From a checkpoint of a small transformer trained on Wikipedia.
Size: 18 layers, width 192, 12 heads of 32 (1 for keys and values), MLP 768 GELU, vocabulary 4096, 9.03M parameters.
Architecture: LayerNorm before each block, learned and rotary positions, no biases in attention or MLP, tied embeddings.
Training: 606M tokens, 9247 steps.
MLP neurons of a small language model. Each row is named by its layer, matrix (up: input weights) and neuron, and shows model dimensions 32-95. Each number is 128 + 32 x the weight over its row's rms, rounded and kept within 0 to 255.
After each neuron's rows, "fires on" lists the tokens most often at its 100 highest values on Wikipedia text that the model never trained on.

L2.up432 [ 84 150 173 169 168 121 128  79  97 141 178 152 150 151 154  81 129 130 132 113  76 135  56 114 125  99 135 117 140 110 149 141  74 124  77 151 135 144 100 162 132 114 153  94 148 167 105 118  72 129  92 157 113  77 129  84 139 104 155 163  82 173 109 118]
fires on: "pe", " Be", " pe", "ade", " Se"

L2.up467 [126 146 137 134 133 100  94 151 148  71 174 107 110 155 125  93 114 160 129  88 162 172  87 108 152  89 106 181 162 122 147 147 167 115 115 125 115 172 145 144 135 161 181 116  88  81 140 100 137 154  93 125 194  75 155 111 140  95  78 107 121 165 106 126]
fires on: "ach", " Franc", "ur", " Mat"

L5.up338 [152 131 126 146 105  98 157 143 150 126 122 110 146 165  89 129  76 111 179  84 141 138  99 130 118  98 117 129 165 160  74 153 178 106 120 158 137 116 127  82  85 122 115 103 104 142  68 157 123  83 175 128 132  91 115 106 113  57 129 116 206 132  88 147]
fires on: "t", "p", "z", "l", "n", "k"

L4.up276 [153 134 198 151 106 105  79 108 165 130 146 103 154 140  45 180 125 160 183 113  88 165 125 124 128 121 113 130 139 110 128 149 162 185 153 143 144  71 176 121 131 100  37 127  76 120  68 125 132  92 111 187 144 162 143 158  99 138 117 162 151  94 101 114]
fires on: "l", "ine", " best", "n", " Mad", "ost"

L11.up312 [105 155 159 147 167  94 118 120 122 110 131 103 110 180 128 134  77  72 133 139  96 154  79  81 158 147 179 121 118 178  66 164 154 140 122 155 163  96 166 149 110  83 129 115  92 178 142 135 143 135 129 143 122 152 165 160 139  91 158 195 157 127  90 198]
fires on: "p", "l", " Sp", "-p", "ric", " v"

L4.up466 [150 118 140 168 178  69 130 140 130 106 189 165  96 149 217  94 119 181 151 157 131 112 134  81 113 138 116 119  78 118 102 119  98 166  95 138 100 205 124 121 132  92 192 125 149  91 118  99 158 118  53 182 154 124  79 146 107  92 179 131 105 153 139 118]
fires on: "ro", "ou", "ar", "w", "he", "or"

L4.up127 [141 178 148 145 118 131  93  81 107 127 204  71 134 163 115 160  98 115 158 167 103 104  98 137  77 116 112 113  77  98 116 159 158 115 126 135 150 125 130 108 120 123 163 106 202 136 137 103 110 115 112 133 133  74 147 106 101  71 120  89 123 128 119  66]
fires on: "ur", "ac", "ag", "od", "ond", "l"

L9.up723 [139 116 137 107 101 143  85 105 155  79 151 116 172 138 152 101  78  65 156 116 114  99  84 124 174 153  77  84 126 160 128 162 161 128 177 133  90 138 149 172 142 118 126  83  99 122 156 141 120 138 113 144 142 122 146 123 152 149 109 108 102 121 146 115]
fires on: "in", "n", "h", "l", "p", "g"

L4.up152 [ 80  97  92 166 107 145 173  98 151 123 168  89 191 190 110 137 100 167 120 191  59 124 145  85 138 149 125  83 117  90 139 111 111 103 114 200 136 114 146 121 165  97 143 133 184 136 170  73  66 139 116 110 164  99 158  92 107 108 179 131 152 117  77 126]
fires on: "l", "d", "ar", "==B", "od"

L7.up225 [112 128 134 141 139 163 145 111  92 132  84 122 139  77 122  84 115 163  93 143  92 180  73 112 158 117 156 145 130 138 128  96 181  87 170 176 130 120 139 122 164 139 151  96 147 129 129 117 184 162  99 166 119  83  94 150 128 161 106 121  60 167 155 147]
fires on: "ri", "ro", "ru", "h", " Vi"

L5.up667 [121 133  93 144 123 135 104 110 161 101  92  73 132 138 144 117 133 115 160 139 146 110 147  57 140 164 148 106 125 152 132 137  89 159 104 119 100 159 134 145 150 124 178 115 124 167 138 121 174 123 123 199 173 190  90  82 110 126 183 163  99 120 176 128]
fires on: "ro", "ic", "ide", "ock", "h", "ar"

L7.up666 [ 97 119  82  90  96 153 145 127 114 196  86 164 159 142 102 125 152  98 112 119  95  81 130 104 141 167 172 187  85 115  76 142  80 108 172 162 118  90 138 105 102  99 168 161  58  41  73 142 144 139 122 116 138 131 131 182 178 122 197 127  51 148 179 135]
fires on: "el", "i", "te", "on", "en", "u"

L7.up747 [113 190 109 104 102 107 115  97  46 138 116 149 162 123 146 144 151 183  53 139 130  95  59 134 148 108 167 143 105 157 106 153 118 117 180  92  90 184 128 110 141 145 142 153 169 137 107 100 133 149 101 153 100  96 143 123 125 160  76 169 137 175  73 190]
fires on: "ro", "h", "ver", "k", "eb", "r"

L7.up354 [121 134 110 129 165 154  94 111 128 101 156 124 150 177  94 120 112 142  99 123 104 156 104  82 155 139 124 112 116 102 145 107 119 121 189 102 185 106 143 138 164 131  61 119 117  81  95 148 156 151 156 134 141 112 144  96 128  96 106 170 140 118 132 108]
fires on: " her", "'s", "n", "l", "ed", "b"

L10.up579 [109 123 152  89 132  51 123 142 170 131 161  90 124 107 160 134 123  86 171 109 139  70 126  59 118 199  95 150 144 180 122 143 171 159 133 136 131 169 172 151  94 116 139  70 112 156  76 147 142 183 120  98 135 118 139  98 113 160 130 155 122 114 178 131]
fires on: "l", "p", "c", "le", "sp", "g"

L2.up327 [178  66  78 136 150 127 150 144 158 127 140  85 132 135 119 166 159 167 126 107  69 101 107 108 128 109 112 132  94 108 125 114 183 206 103  73  93 124  82 116  55 145 133 121 145 113 191 133 121 154  99 136 165 129 116  92 180 134 186 116 171  81  95 221]
fires on: " l", "ional", " \"L", " L"

L4.up529 [154 134 154  86  67  87 179 147 128 154 118 109 110  81 139 168 164 176  66 102  49 135 141 133 176 120 121 147 100 183 145 179 105 105 156 190 163 113 105 176  73 151 134  98  90 160 102 136 105 139 119 103 162 178  90 181 116  97 128 117 120 126 130 162]
fires on: "e", "al", "l", "n", "L", "X"